From a checkpoint of a small transformer trained on Wikipedia: width 192, 427M tokens.
MLP neurons of a small language model. Each row is named by its layer, matrix (up: input weights; down: output weights) and neuron, and shows model dimensions 96-191. Each number is 500 + 25 x the weight over its row's rms, rounded and kept within 0 to 999. Numbers have three digits each.
A block is one neuron, or neurons of one layer that tend to fire together. After each block is what it responds to, as a language model described it from the Wikipedia text at the highest values.

L3.up97:493533536489501464508470497445519484489460524476472527484521535509523472467476487509500500474468499492506519463517487412505522481509517486518513505554499521502440476474469520532486521529481487501477484538468521562477464564493498523478497496507485527496483499486510505531504519496529483501
L3.down97:504520453507467500495493459447470508500508475463461478523477535517520493535512487503495544485494503487489499464528512461495529453501507501488486497552466470506481498508506491518496525538461513500472523517508439538486507474498555448516501523521509519486490542481518513461541493513450530534
L3.up179:497506529520548505464499481495506524485510476513490500508484517564504490504511508482515483465493480498482491477533532481538437509513470510509468483474512504467482552538510500485498484536465550476434501500482515476471486456523515510493521531521498513521492536495497505527470468465476490485
L3.down179:490481485475498544528486519494515500536476508497515503490537485511545497514461488513472497513505488497540500491520482523496567513500538521537529477478501519474490498455492493453463508453498526504505555504489447547494531488469492504497507519498530561487467550474469503522504495462497521489
L3.up260:504505497532481477494509495525469481490508448482470488496476493489502495510472448504524505533486454553445472489511488468514478544440510536473481500522486529486522497553507523510490507481519532492507523502487493502547479504524510496456515506521517574517464520464483468554467513516508520494
L3.down260:501506482519497545488487486472469501478488522468527508515469497509479534484450491513486541536526484505480472545549519481498497507499474481505515476536504503466529463516511533521474507527487508509508497500496511502528462483507477493501502492537512509481489513491500504519477476534501509502
L3.up268:512500503469474521470500491510483542489529522463457494527554475538550492468495528461510516512465492508441482497457473488523486486531511510476516510503492521499520479516492525448508518510531514507472507542466492493474480502484482553491507456537493482510532498495486475519523520517500483535
L3.down268:483486481524533504467488524511506501486475502523477458512468520488566490513470509507522497475521536485523506514538544488530508537478468517535511545499515498520492504499518505515508472520476507476502493467512491485492515524475506485497479539488518508507470504447475476486505473509491535492
Description: Mid-word "or" fragment. Fires on the word piece "or" inside or ending words and names, as in doctor, director, Rector, Florida, Thor, with weaker hits on "cl" and "ust" fragments.

L9.up63:490491526539479469458464484517484484526488509483483496472509468470544532484535508506476506499493527550535522482475527487532486501504550466530502478530517502471491459508510497486502489502490512489497511487570470492498496453494534506505500465485488530538508534508457523492486479463504463463
L9.down63:501517459520495532506514486469486451468476510450548498513535523529504460473451483477504517536508520494452440502502509512509508513498477523489517493487458531521505508448540544474515471500522480491491514480509493482543476509465494499545502568505537501478470464498518508470499482490489506484
L9.up228:467520493532518496520486498518484496510430537539499478506484517478461490486493506543498520492501526533525541483490488485470488524525475461504465525505502489492547513525513512517491482533471525478510494466550490499469486483485470497483551520534493549518512516525470507555467505483506500440
L9.down228:528501519508507488502475504507506554473554514476516479507512490477533496476496483505513452516525544488511465525489506485506554489451553515504489480476484525479495481533478474485475473527501484509505500512489506512500449463480501497484512495482543524506503549486510514452500489511501484511
L9.up250:499515552506515508549515493494494497503496498532515431471489490472472523484483480487513465490477522522476494493508529518506463512484531474477572543490484527507494484519537502520519480522486472506544505508479497512549518474474459515509514479497510545472490523472464493467493475492489533506
L9.down250:488487496493519491462463510531514517479504506478497457523502502492497531517525506493523519494537471483480475468492537501497495505522473559556481504561489536463491493458483493477466542504474501481485509473549504493510521507453481492503518465489496470506531521495447504498544494501491541473
L9.up481:479499538511502501509482479487495500471511531508464482560452466491492546527509457522501462485531504519461524523510471463524482499511548506491531481524479506493525524494530509485552467503489509468473531509538469466507477459477553491502521498495444474535494474516492430469498465490490483487
L9.down481:485499484506516456473469498527516523489520475530504507496532506527504502470448485509509499496486517458511467470531503530452493515496497482469510478492500522511470479480542550477445456494500481529554482513512476548482551473511496519477456515483519514515488498484505537481548488500470478512
Description: Word-completing subword pieces. Final or middle pieces inside a split word, strongest on agent-noun endings like politic-ian, football-er and manag-er; weaker on other completions such as adm-it-ted and Col-om-bia.

L3.up89:496521492515500506510479494496525486524458521500550529505476502559506503500497481485561459502514494470539484519519527491502481473476477493443519494539537481512512527495506537472518512476486507505508472492500525546506525521443520519477462526482513482482488486469514502511456489521470489501
L3.down89:523495498517517480510461537576503497519475489482506468496423511517504475510484501473515481519508467507536519473496507481462501510518506507488568435507496516471503493446521484472498488498479515510501503509506497512487481505525501534508554514498496497478479515532529529485459471475511461488
L3.up419:508447514522530507485511482521506451509452492521525517490507510479486531483497529492580496507528584509507529464524510470487495510538492462490477503488513461505512554562514510506469519496535507502509506512493545459490518479476477480449489435512487528482497511487487492459459497451506490514
L3.down419:511549475468500475505485509480500543495526485444464470486504473490497484517504476501450490479492440507490469503480514532550509492460530567496525476519503518478515438450479491526524469507473520502486520519502467502529500526539526498506518508464532475503486481518506496562532501512489490469
L3.up495:515515479512488520476500523514429496496523493521535538510472537500435483481538492484529497505480456493511495516515473477473502475514485555473564540513541502480491518519510491456486550521513518528476467509504508476526491512543510506476492494523463482495546492501492516510502517484488497511
L3.down495:498531509505483511544476482460474481520515501483510519505516505509469516460471486495563517536472541519508443499501491495498516472513475517486524518522517557509495496503499538509537499505474458502524514540522466543493530485539481580512479487473460441555501485471468494533519492467497481484
L3.up517:470489503547520508520481460529449501518472493467517542471480500462490483463501482473542521490522510503491487512509502474494475494512450509493531571478489504530490487503470496436535546445518519514496474511505512517527502494551492493510531483486509521502464507486534516484486482509510517518
L3.down517:509525461508494509511465490505458488500529498495496517486504512523528489455530482518523543501478535557521501485494491514469448437511488519503537513493490486447482497531501515504505537477512487499510435478455501484533502515527509508489507477465484498497505500494510520567478499514487476478
Description: Formulaic statistics continuations. Predictable tokens in census and election-table boilerplate (were married, under the age, sq, ±, −), plus mid-word pieces like ific, ween, ric.

L11.up368:499505503506544525533507479519503501504484442506525462509550451523550528489560486543456507472492539477492476511501490506485510486506479524455488503483490485499503497547521454494487458502497478500487485528510486432489490484513513451496474537485487490473505484536499487502493520484510482463
L11.down368:481491478451516494504517482519500515509467505517498532501482506462516466465489509494525516539506521507484541469528527503484454507525481484536453555468518506511493488479484585472487495487475515514497530429529537539537488451477510487519497494512493509518511524482487511500505492505500487448
Description: Word-completing subword pieces. Final pieces that complete a word split into tokens, chiefly the last digit of a year (194-5, 198-7) and word endings (inter-est, dem-and, Em-my).

L9.up161:501520509552539523486503490493494485535527541479494535528510500492515536481440493513483525489528469484527537521485481501528511511443568502473485511505525520495490484525501485512554464467506513500468481468502525488498474504469447439499496499508482490538452469508492495491539486525503495467
L9.down161:458479515495492471521528511508523455511484495521483529499494506448493497480574514527516477499502488515457499474524486457493434530511481460519515511502554481484508501465512497493496488476508487489543517505511537483531473492551541518484480503452516489499513513527502488570500493493491506487
L9.up168:447501524533505486510506514481540436494498497474494478559521499483483524527470524530490470446498508491496461447505477532485462488484504469520514479478512503492526431527492511459484496524484515526455513489488528503442495496534486471503482492493508521506443526500539504523510535459496554484
L9.down168:514470499496525504499448510508501560484512496508534499458513479548522504471470484483477439500524471496542512505524539491537525547441494498486510493506518491506476541495524462522529471478494492486484498514518535476548474516498508506509528456494503504579514480498473498484513501499515454513
L9.up216:518525501526455497507455512497469504547507463502521487503536480563513495503517515530490490454501481525494507490502518487496482507510521448469452501510463507481495483496510482531487520483517505494512501495485504463530424490531514532491500498530541542511481527550530503555473554489519472508
L9.down216:504460526484572505469572501501483457484484503507467484505479466502472513559535474479475427472534492522501483517478521475506500468492527478487484501449536476500516488505469508481486558505538531484467504513492519478505496489505494524463488524513505516514489483489437531504464514515502525513
L9.up544:474480508499513471508450503502503485513504457492461485526500534493487515453473512507486494496486513506547543521501486477529504524548527474493507482517494494551477484498499464510536511529525498473464478528546468459503506487484455528511464504498519473519491485488517539507528433496503465515
L9.down544:500505468495456519510500499463513560511524501507500478498493490500492513498489511505487532465549510485473466495515451525490452520470451540519474510494524445485531465542487562500472523473462469500552536496529519510497486494517476476472505483527529533501495516512484485533492511477481523522
Description: Mid-word completion pieces. Subword fragments that continue or finish a word split into pieces, strongest for the agent ending -or in profess-or, direct-or, surviv-or, also -er, -it, -ib.

L9.up353:467484526441464516505508514469508478482490462500517516521555467487498483469479443460497540532491526491506462512489510487501523542491490514470476524532515487529517453520485559482499498528508536516502548527485471554475483479474498473519531491492491503446496509521493487485433501519511491480
L9.down353:422523513520538542482540500524547536437493458516519501533490488501512505531523505440506504522485557518472511491490485509469532475505465519518518503524524505484507497469520488568485444519467536505490488443522533509496517518501493525489475518490506514533510504492491455494536533493502508487
L9.up445:497497551486487484526481487531514449503485522481540540551460507498500487502470472488457452503514475511441467510471537504490478551480496485530523490476491519517472480490469483514520504535545541496484480473523504515506470442516520492515457488494469517513492522502465537504474530486542509486
L9.down445:501484519515500464466484532481505531496501466490477490512497546493542471502482475507489546436500506487505532491457532526475453497492536506543499514518463488546461482522517503500588482489450550517545503499514508503483505540459459471541513501522556521502487476500493500542502498531514499503
L9.up483:491502547511437519488517519493474480489505512467536478474548497524452517543484464482494496542479481516520461532537507490493501476502561513466481528470521509503506476473495468511482526495526556496532466509504497507460521497479487505531487474512498445476510528445514511494506549547501496518
L9.down483:512509480494507472503517482511476468527507481535462518511520481476505533494483496455496457489494472506492549543517516478500573498501507521504508506493465487553501528467501517490472425530482515486505491526480503495495427518499500507479494523459484452508516471537497513479507460527543510504
L9.up537:508463514549480516480464533531505504523491519460528515539465456515457495473532479499497442555488534456463460514494499515522475472517490515507480523496471521493503492511528480459506508515516475473526510541486480521515504519489491495507453516492486504486498493511486504506456529482513479480
L9.down537:509530526481477518490497515452523513513506483498499526533535452500514537499552565481490503492519448512463477466544543460466483465448478502501486521481506505503530489455513487494495459506529480466497536501529460506497526506483446488490480488487475500495459489519508538512539476502489502554
Description: Decimal fraction digits. Digits right after a decimal point in table numbers, especially election percentages such as turnout 92.9 or 98.1, plus distances like 125.1 km; rarely mid-word pieces such as "ap" in weapons.

L11.up350:517459525527517528472487528560469483447505512490479537524501507515517556540482526521507551523513517515525472531526487506478490492481499571513502505511549482492468487516510522514520467499498482520439481467483488477500486462501492510517489547530483509523480501497433514519495511521524480505
L11.down350:543470473470510515483524529505512475506535476505480487509492465514527492508511476475516502489503491536497484520510483478521499503551528479519520496506475494493498549450542540490483510479465479474492497497486489491490489543481502494528524447505531491507475521499465549478471498529499509491
Description: Table/infobox field labels. Final token of a header or field label in wiki tables and infobox lists, right before a pipe or colon, such as L in W | D | L, Turnout, and Founder:.

L11.up539:516502450453502465499516539501515480525513499518457556529543480481478487475465501526530465518447491529489497517501484471510508484476505530499494467508522499491461488509504473472552518468509495477494502511537511478559515527551485486506452477518493534476495553469508514518482548500536497508
L11.down539:516485491495513479477518483483482497496489511513536452522529487485510516513527495499507517503508549478498459489525521512481532499493532509483436504554529517511528519463514506533519529555506476523500488484475502534536502476502474488480470495472510502500511469514501513509477499497505485480
Description: Mid-word verb fragments. Word-piece fragments inside a word, usually verbs, before the inflectional ending, as in invol-v-ing, sp-re-ad, sp-e-ak, evol-v-es.

L3.up14:456454516504478505525529468527518517503454502445509513500504529524480500510490503498516442511569524486522536502492439507457487471541483522546467496481507485479478506509517505512499519494481500460522512497475480565499486510535499519529516451493487479503467476471506531481436494500526476542
L3.down14:454540497466492498484515528509538521515469498553509460537543450490469514531519522502455547522515502414453531541536486504502465465501470551525492525503517512484509505504500509519453502518503542510466510475485512533521491521466502484474488491469523479509518468483533488474499473522528493508
L3.up250:516496515541517464488477484512467523505497490528498518478482548496477488487527476490530469491487491475494476485469499532524496486545545487553537506485469507519507484480473479538488507524499527498523484540519549485524515469489459497482482473534479491461483477472445514509507450510488527469
L3.down250:478500518451534527529519537517510494512502476479484449526481444451510521431469524476514521491506503501505522520514512515506482576498479459464511490509507529523419473512542470501542521482505471480493517530495473529523480499514472543483483502515497495492501508530489513501452481487525491470
L3.up494:508472532493487549476480498520479522480525512530541467516460509523497536523525457462508477541502516498471507495532518514527480484555529496479507477493453471514502469448477487472533505526489504517491501523488469493514503504485521497527522465524474505513489505504517501510514480464475511502
L3.down494:495512499539475451497524510547481512528484537517492501470510459538541519487511526528513447478519501519460487490499460523516551538488511486497487542491515482501497478530524478499489518479498498500466522490467502499506536476504475496555503517483522485539474506490516476497508508545467514498
L3.up501:476517486526469534525484502517479504522513451537466491517538477500546480511463517474510508479546485574522552487537536512469510515496449452494497486500503491550489462515550460496511526463530499471519485460537476523536574472522511503465518501516500482501484480517500435496516542484501498501
L3.down501:483539455476506527488481492512515536477518505451474469500459488455472480487488489520461508513481525513500452519445482525508544463520517514521465532490511489489556488506499560449545476511532511532502518508477510498497488471515489527511456514457483509474514506488469528521487543500530463509
Description: Word-final suffix pieces. Fires on the final piece of a word split into tokens, mostly adverb endings like -ly/-ally/-ually and a mid-word "k" (slowly, traditionally, Markets).

L3.up264:506489522492490488518476501487486506516517476494504523477486504546501504485468495540488460477528476527550448493465469544544521462471506518506520490481529500473499484515499466577491496490484502486544517520473474530552459535507490476517485532480463470520492497539489451534534515484481461453
L3.down264:486486494505518506520509498496495508482479499507538528494479514482500504457478499529512439523553524505527512466468498506518553472474574563491498497473527512495493505513500465514508500480546504498503475507459447507487528526490553531481477532446496487505500481481472467480525477497489490522
L3.up322:543460524502495490492492488527483531489506492519501484474491496504527512540445465475518475441517479506486483452494511530531499531472512509489502504497520499479502507473466502553494513497517543511488497476541489483532513520498514473532484519505501518537485455471513473460493510442492458479
L3.down322:499563527515460485481541512491534516466485487464537509499531535533498485489499506469497523493516485475509466494501504489492504506525444505495513453495527501513535504517526497489540462520542481526481470525471526490508499478497492462509515476479542476469514515500539478559499453510497485448
L3.up463:526487478532488475434521485456559534486538484504495534479478537479439500500489464481538525451527483521498466501464471487499516462486506518465532484475492453519497492521505483540522503548509492484496482536513481567491497529487533494506482504499460513523508494518494472530532530520500520495
L3.down463:526538505515498512487545446486487504529493479460548545490518504517508514493512472500517500463484553520511469524497488551541490458480486484495481473505527505498490520520501505517581504480528493453559489469486463510481500530494516450458505516507497471490488523506539511544561517477504470522
L3.up520:525524510510516476477510532454522498488499472478544512496538484486459525511434496518550530473490448532489478483474486515495445480479441507493517480479475462546515538470495501517546516517518484521523531502459531478498516499509487528536476525462491525512534531458455546493483486516486485491
L3.down520:516504510465482487515511479488487484535503532478496466522518495495516490469483459479529482460504487497547489459465527483512501496457495485516480539532492514515472482504519490516502462493475460483484513520466498485509516488488495509527461485505536542520492486502533527484494524569535437468
Description: Infobox list structure. Line breaks after "= Title =" headers and leading dashes or colons in infobox field lists (Genus:, Authority:, Time zone:), plus scattered science word-pieces.

L3.up35:525483530477545494467530541524452505531468523499572528471482518472485515487470490550507463486513525521518489467531518512506502528517523516534521528504487474508478484464536519489517510459522482531518464512494486491516469529486501468503493508443437518463482474535505469525512466504489477499
L3.down35:486533522486513513543475489546531500479480486524489440482478475492539492530512541480512515537511506480494528515489501476500480484461447476516455483485468517499523512547503511533492530486507486511492532505510515510463473503495508517494519459558582495492537552532546533464490493467481523518
L3.up110:489478521477509501518487503497532501489482507522492529487484496504490519499509504482563535531538500508529532487504463515516445490486492493531553534491449473516480454495514510549484477530514511510480501525499478488495470497485472450549517497478512534481468508529455502504469467492459491474
L3.down110:496509523499451460499501474541524505524467523467515481497487483521553503511455490465458490470525516539470504510525495476517471503496511495523471489509531495517477510521494469489522468508493529459515466497470504483478493525494489497474508467462483457506525491490519467507512506511524511515
L3.up296:526490514471544479500499517456487518528492543516476515509517500486514500506461548520538483487503529462518483512479461523508470497504531500512505473528471503509501522520513488493551488495518485526481510508503509496479559510457499466491487507505493499470503453489486478501517462496475544469
L3.down296:507481495514459469468465541517542492504490509514491518417497513516563493469498494495510491467505522551507560483518493489501518494531478548498522488454489475507479495445513471522511480475500537548512526500493482552520475472528517529497476456484493510528517504528546470469509504499528474479
L3.up437:477537520501509510460508490501486526488489448541486512479482499504549509469544502490534482494525533526490496441516446515443464561504526516532516515485506542499524481522493512536522494488503530531491512464511509516496430527511515506537506493483509490513499501521516495486507471521484500485
L3.down437:499506520497488495524498484504467489485483504469524497493566498491526496503475511521472463538490510528500486497513527476493574497487500485504520479512536480511511500487497501490450466519524490486484498491510506515505515441466510520506497485528528499489519541516486507513470490492532528497
Description: Word-final suffix pieces. Final subword pieces that complete a word split across tokens, such as the -y in democracy and therapy or the -s in records and films.

L9.up259:527504518526533498443452493486501441524537545510507508494474485485481517546513519457496507480454521510501512565503508483489523494504521490499451522482546490516494526538537533528500507479518542500504484500473522495503482494479519498524469501499516474499511495537523561474463486524494494460
L9.down259:486500508435487539499500518520492511478492479532513492556481508449536430490549467505502468486525504496538523458511485513498495503500461545517465473503495475494484491491570554507491496521474530456474538474554515493486496504495531497508489523509499476494471505473490489458515484537517501476
L9.up281:513515474498495497461521535495528515500476493506486547500470511550517475491479504416503456504505537526491506497480506494470500458470514495488493441531533548524470483506545490466517551463542460498519500493502513477470512502455503548484481480479499481508538508488505528514485512499511522504
L9.down281:538520485499512502494479447489519514523494494490501489502560499467547476515507536504529544470527473498512476508501524543532541489447494554497467491483467505485506518479482472427480448506507510500493506481515512499498526492499485512489518533516532485484476502477508473482494525497501460515
L9.up451:440509514506544516460490541490493473516464505463496525525465471509536507518486519470484515512497543464531515519464513554504475462479498473521511534460518473463486497476508470517554517460465504507502475515497534499464515523519490481528488484484491472523516494488495517541519500517519498519
L9.down451:464467528490533531449491514495515536462498519498492504488492470521507537509502484497530500498525464485505493466532519462483529541547521518526493521514492486466516519480498511491526493529524508507526512485523514530512523455485541462465498503513478480496474452494506458471483517528522479510
L9.up496:485493526508488502418550495508473541486517548510463497504473489522516506529514500517523487496493515496496484507459519506467439553476467509493522526483527482503490532498497495535513492498522541509540530506464512535472493489487501485492463501535505470554510508495485467464502500487506511463
L9.down496:527461472529484471530519497471485482503528532472489471487530493472481485472524516508485493500513515514479515522524432479508539436496477502484505486514453469484514520511512508513471461525495500469492521489536514475505531500502444497482509531496493538513568495515501517492467515516529484546
Description: Table header abbreviations. Header words and word pieces in Wikipedia table header rows after a pipe, such as the P of Pld, Candidate, Time, League; also the T of UTC in infobox time zones.

L9.up19:500495541500515501484458512504472520522493505460488476535510458499465521522480497491506509483447475527458499528523509532507488467580503532468489516485496528499449545533465534481512488519539453504479484550506493467525491500499499538522487502536506514490486525509539456466557511507505483473
L9.down19:483485496512483497511492489500484528521524482483564508501511486472498520505472495489502502504503505467503481541550524503483527502512483519476503431486480534474545500513530510511486514491510502499490497460520517532463487525498552512483491510452511511503452489498500554517540536510473504502
L9.up22:468505522464534500521507514491440492510522471501496497486549516515528502466491503515524511538482517528478531473492468525472478495490488507531468503486521516540493516515512526501457509526534500474533482460465539536491516507462500497520518471515495554527497493489494500538478521485514505473
L9.down22:482523487527478536511499494530523521510442541502475524467453438503534467512511530466508508509486494482532495504505508517495492524495496527490526501473522457497499519466505496460487458537517461497458553524485501460508513494473485493500463498482546505514465507479498503517527520497446501491
L9.up188:495495526482477488522530459480507483521492529478543527500503460501513461445489508484518464538464493504461511534491500464519512503523435499492484520502501533516494488516512505504491455475524503530522503506531526511519526535519483494479493530494479520489505514514463542471535525543477483511
L9.down188:472541506531482499517520507501465483439554483473483490478474491515526486545526515480506487526512493477474508491507476529515458471493505541534523469513458473498490536490471507508488515514526528488501502537523520529476494518535496483503471498498466543494488529457474544510509559511499494510
L9.up437:470492467495520508474492460463520530512528495529515522544504499572475498493491485497524498541498474530471474514491491496483485516519442500543470488454423532500474520515524504483495451511498478510491465503530452541495499467494534557515480496528492473483499467483519454498471516511486461490
L9.down437:504506499462525489517493461515487477486454442452510444465474494499497490547466575474511470499489489511515486449510474524530494493528514494531485486527540466512545457472462494489525528505497465480511553502494517492514527482490491493544553491491492530447487572490504518485511509508533494496
Description: Word-initial "f" fragment. The word-start piece " f" opening a split word, mostly verbs after "to" (find, focus, file), also nouns like few, figs, fans, friend; sometimes other opening fragments such as comp, app.

L11.up98:512461472508566458522522505490471497527476505510518509555490477472506495540532508483519477482496534486512513510463496476505489452520514521531473492505530504498479508475508486473539518519504517549463508517509486531535499490491482516433427497504499528497516520522542561503527477513494521498
L11.down98:595514487487502489480538465518452485460476549535517536485519537496492506514488489487479531482475498508494501532505476484508495512531501479450499478469486504482507520500513513528500472487479488464507533497520478473496478494519496571459483528490480491491523427494495504475552510496554496544
Description: Word-completing final pieces. Final sub-word pieces that finish a predictable multi-token word, especially place names and terms, such as Massachuset-ts, UT-C, Californ-ia.

L3.up50:493526498512465452462500506523494488523426510505476488495507485508454501510476527470495456511495477539427510486502469492480510483497495518518501537564487476518472488464490530514567483515497471511499493478509491511511511516524529549507502510487501495496507488457506512517466494513498558559
L3.down50:470481481496461496537570481436511521469476510526508516476530508505507517478519547509474507436501506496500504496525449497492491525547514475482524503492524484527518495522489467479513473500521517518439506485522486537508536471518486492512533535521477480536493523480549474512546496490521525511
L3.up140:525542505494548490517482493506515480523475512527500472522501495533505486542481489493460520498512507506478535501516500540470497528481519473504460500499505454452466528496504500480551492524511524499484492537476481502491486497516498452510475472473505534514510494498460467462462460486518476475
L3.down140:502491485528458484529556479534499509538478482490505500512495516474480511489528541476500496487476484497509535508539477478477458491547494522517510520515510481517533499520470461513519537504483485503462516498524492532513510465546533525494502535505510500459499488552533476501517540544539510511
L3.up201:560507515475501493448570483537509542511456456489490487516478480500516478511479523454470489481517456528496507460528501567497484511514503502532546492491511497515472498470488519488527437546568481494462522500498485528469471506503528532533507513519495561497505503530498491505486492529504536508
L3.down201:519474517471527454557536484498477494487513523534497490526471444510488507502492522481472530501515502474503496503509509479524467517546476527501483505477524498496532455541483486512514484512467444467503484490543512469539498471485501513477499474552458516511502486488539476495534518488516497517
L3.up389:475492474544539513456489524490469462539497495488491501472434490511458517486530481551512526520531510529534470505519483473499511506460505519534511497484533513487504500523497478495483509515491499554541518516477504453486530533497497482525452533498512524478521545482517520483516505489511502501
L3.down389:486549491503524454492489495461502490482523519527484496441472501463492494531487493547492497536491495463457498492498497514514527542500533516521509513528504537485472495496499476472516455523502546466504493521513474493474517522492486462472498498514445488496528509501468451449495496517496473468
Description: Leading digit of numbers. First digit of a multi-digit number after a space or parenthesis, mostly years and dates (1 in 1990, 1789), plus sub/superscripts like H₂, m².

L11.up109:496479519464539492469511442524501487515542491498508468495526440515520485514510530468492507496492472511489488491525537533503489489543486553501488469483491476520489530465501515487530496517509557506473487498483491531451452514484539526468494497505489520480468501501522536463530510503478503487
L11.down109:508485487497469439491528478516469542498502492475523534529488495506488492516525509475494547472498495543485484512569469520499499572531469496474497490474483532514534508533494494517482478531477485518491492486517490480467540529492494462493504545485543542477505461564477466520507482513481468481
Description: Word starts after structure. Mostly fires on the first piece of a word: field headings after line breaks in infoboxes and lists (Class, Final positions, Personal details), and prose words starting with f (fighter, fellow, far, federally).

L11.up371:449520560538527504493493527507519528486435494526459505507493504492481520511548486485489494493502496492511488487478479495477537486483477477499509489520502531484559465526549487431528462478462493529502497515557532532506492518506481486505515468492524457503473501506510513497523513524524513485
L11.down371:470528482490515538528542533541472519545520494488520520472505524482528500490513525521535453495512527506508526474499474512470485444527506537521523456481482489503497532448488487483470529486527506473532498472534489518526508527479461519499478521449482543500470517505529482483520499486514492535
Description: Decimal digits and mid-word pieces. Fires on digits right after a decimal point in table statistics (0.7|3|%, 61.6|4, 7.6|2 mm), and on word-interior pieces like cur|b, Br|end|an, girl|f|riend.

L11.up136:497537506542539477533499509496527492494472521467468499561523497488445497499494484562489509473526474501459503439511508532479500465506473496512557474527504494488458506529505504476503512493513492486471461486487498465478474515494458479484526495486466535556511530502541477508500514457504492462
L11.down136:537499496491540542476515498493458508471530476509512534496491514528518443497493494520493503508466535532490497529462443500521517511540531526506514510487450509531508496497493493517505497476495477460505487497473490486503502524507491505498504503495471506501502494504511547523547514501500497480
Description: Word-piece completions, list dashes. Mid-word pieces that finish a split common word, like fri-end, campa-ign, app-l-ied, and line-start dashes in infobox or taxonomy lists such as "- Species:".

L9.up81:485495493478511463483500500469516474497525504514489490515527517472511498519513496511488538515486521541499466493502544481494516515537518466487492510436543495500489489482527506505483477481524504533542501518524490488481472480482471514487468458492473550505524526506506503424505527519508520505
L9.down81:517503551510479522483550463514499510491444551524479504482515475542509502493481474481515458503537474508489506509513535470493473499507484479484485516514464522494491496529511478519469495502524512420459514477493549580489508518492466532512512519496549521524503521520468514507503491512505541499
L9.up273:507511497496562495507464512498532502499523540496518506494508473481513491491472481473490498520522519536517486550485513460503512510486534474470537464468497515521453518484484495458479450524499529535526521494476483500484513521441487492463488479504459522520487482474502534444471472517556535527
L9.down273:499536468505513523504534494496487530494517497518487502552502485558482492549556471511480452504502487509492488531464474476490537472509506478471517531483529460529506469502495479484480525482501525484440502514514482487509532481555536480516528510487492498466526460467515510495521508520531472451
L9.up373:519511518491567516449508496493509502492474528515442506509489473481470492504486507497488501536473523557527513524525489484489475458520527480507517465468498495495533505482510519475496508507525488429515515520504444501518497509520470532502527541511461472499484504557523495481500481456478471518
L9.down373:513504460485480482546510466491480514530521519529465484487499519546494470487526470491515492532487462486516503501524494538518488496448489498523536483576514499482456476529509518538505527494481506536538536462502513500426501527488498467470521515501495491506496512487478501512502532496460525468
L9.up375:508500472532529472509493461505449495486546498533490499500464489497464492502511515491477482508524514514501484510500512474517512521533492540499555510491480507521441489515463547474481518480508511529479451492496499513451540446514512457498488504512538547469490472450545531466492503523503489520
L9.down375:513501500493503473502513500536470524498474517539507471517509533508473545513485444461430519469515504442549495509482494495534482504509457502478483482501472521506493565524499504539539505478521506518551527466529523464508481532489458487490490471463478529511524501475477470531486539495497526473
Description: Place-name completion pieces. Word pieces completing place names after a comma in location phrases, such as Oreg-on, Calif-orn-ia, United States; occasionally pieces of other words such as eas-ily.

L9.up26:528454506509497497511537512485523514489497486516539475464504466440508496497494527457496537469505525509525538533514527519539452496477463485495452496470483502456503486509509536497517427519530498496523509541529502489503528473522494515490520487481560484487513508501429478505472489478506501503
L9.down26:518493514436497487474517462504482463493483495503493475476525498517511499536457503511500526516508464471569506500497514483513493461511511468490504538480486515554512535496473477461507476523526505493518521484535495495547487546502472487527517525466524537530510493504515487487483480488459503482
L9.up172:500481548503495507551480462549517491514497466520505489504487495508487462485482516483483475510458513501479524508518465487515489479503476503447462480527487487504559468511484508489492463519514454488498535489505487523531489475474523520502534495511474536529514508466418514571589490518489496485
L9.down172:492494503514499520522483437502478467478491479546484504471485506477515525521491478503503538475552458543507513434507522493489513501477495506525477535511534543438464537481510489475481479488463538487523504466456519532530483511505516500501540495477507537484457497488515527481469477510551454497
L9.up175:473486487469523472517503497519542542512541519502517543463523440502469497473471485497530533495499464446490492478534519492495457560500552477466539459490470540461433488488525513510517519541499503490499475502515547531489501493504510480461459540485507568485481510488516520498494479532535502484
L9.down175:463487474465476493455486545505529478525482487482466479492479513487457489530529515522525495480505529523500465490457500519461510524495487524479435457500532514503538545502487501457511508517557497483494518522501524460469480495505525474499495523481494478489473498492519488510507493522489483486
L9.up502:486488532474540483533471498540523483477499505517502512529520506500506528519481550474501526477534479497504526445500518536532510491492472469514455537456490485482534492477471533516521458505502474472498518508547504489498505488467513501522506519492529487483487508498460534508467473477490488480
L9.down502:497556491465453469510496505557473493513491499503537476511525463485500470440509496484528497498494497478510535493508532487484517518545489528495476504515498507496485550546490487537452494517520516528515506487524545478532509541505479476431525520499495492503502487525566473516474520520465532494
Description: Mid-word consonant fragments. Short word-internal pieces, often "p", "ff", "f", "ro", coming right after prefixes like des-, dis-, con-, res-, e.g. des|p|ite, con|f|idence, dis|p|utes.

L3.up318:483524523481492514468519515496541441521495501528480484442512465538474463507491506498552495487488501490495500495525495483536487546502556487489516501507486502465528528470497509530491522543513512487495514523484530489522485536552540504520493501495510525467497460458494496477525485480465520520
L3.down318:507505483497501495537457509512533520468473538524484486486516491539481509518471543457545453479467481515493481489482533517526462488450462501501495470464500464470488550510513507542548500503516477484527527517487516474494499521504500462499480488514488529447550487498528478442471487505504478506
L3.up347:428490498540510522523477471520540459484515495507464479489539457499531497510498495495507535533470513534516534473510449524511493487503481511464503534508484541455497515486539542501509472510485507504507490527456546512495476523509536506529534523491526479512502506475493503496529521483480473455
L3.down347:510510527497479485529464429480513552477498486458516507464473510515459494538480498480517465545519519523503487528530575491501541469532470501440508508521519480507473525505459469487466492486564483519474501490490476499505517494501496490487498519532533496512512468507536514520510531471508473503
L3.up491:554441510452488526502494526537486467528508517517471488510510465536484528501494488467490521530445510488480512490517467472520494511486481442470536525493489508507502482488508493552529486506560511470491476504504511518502511544503476458525504484448515522524489482496529527471496483492498485475
L3.down491:518509518478509466502502508436471534452498524483499533518480511499485472499467538526516494511509480512505474498482524512489506545517508473498489524503535540502435477534505505490499473497480455488445500550546529515508523505481473511497524510452543478513502540477462501495512462504509504523
L3.up538:537472512542493508485477533495486497482510518509509464519489505510511489483501471479471494507470510526485516466522496491545467478541528514465541480490502499493499519492445530536485438508492481451505468482530529486488482542535533459471471495568475503487492487513497524464521498465526487514
L3.down538:493518520444541526522538489515546502508510484543513456508523513508502503512485475496500491553502513518490493486536529507523528484462489503534476533488479493446494502487474505504454505466534525433510519499520505467491498438467497450471519502509500503492494505475500497477490505506483524504
Description: Mid-word vowel chunks. Middle pieces of words split into several tokens, often vowel clusters like our, oun, ast, as in Res-our-ces, Lab-our, ann-oun-ced, Belf-ast.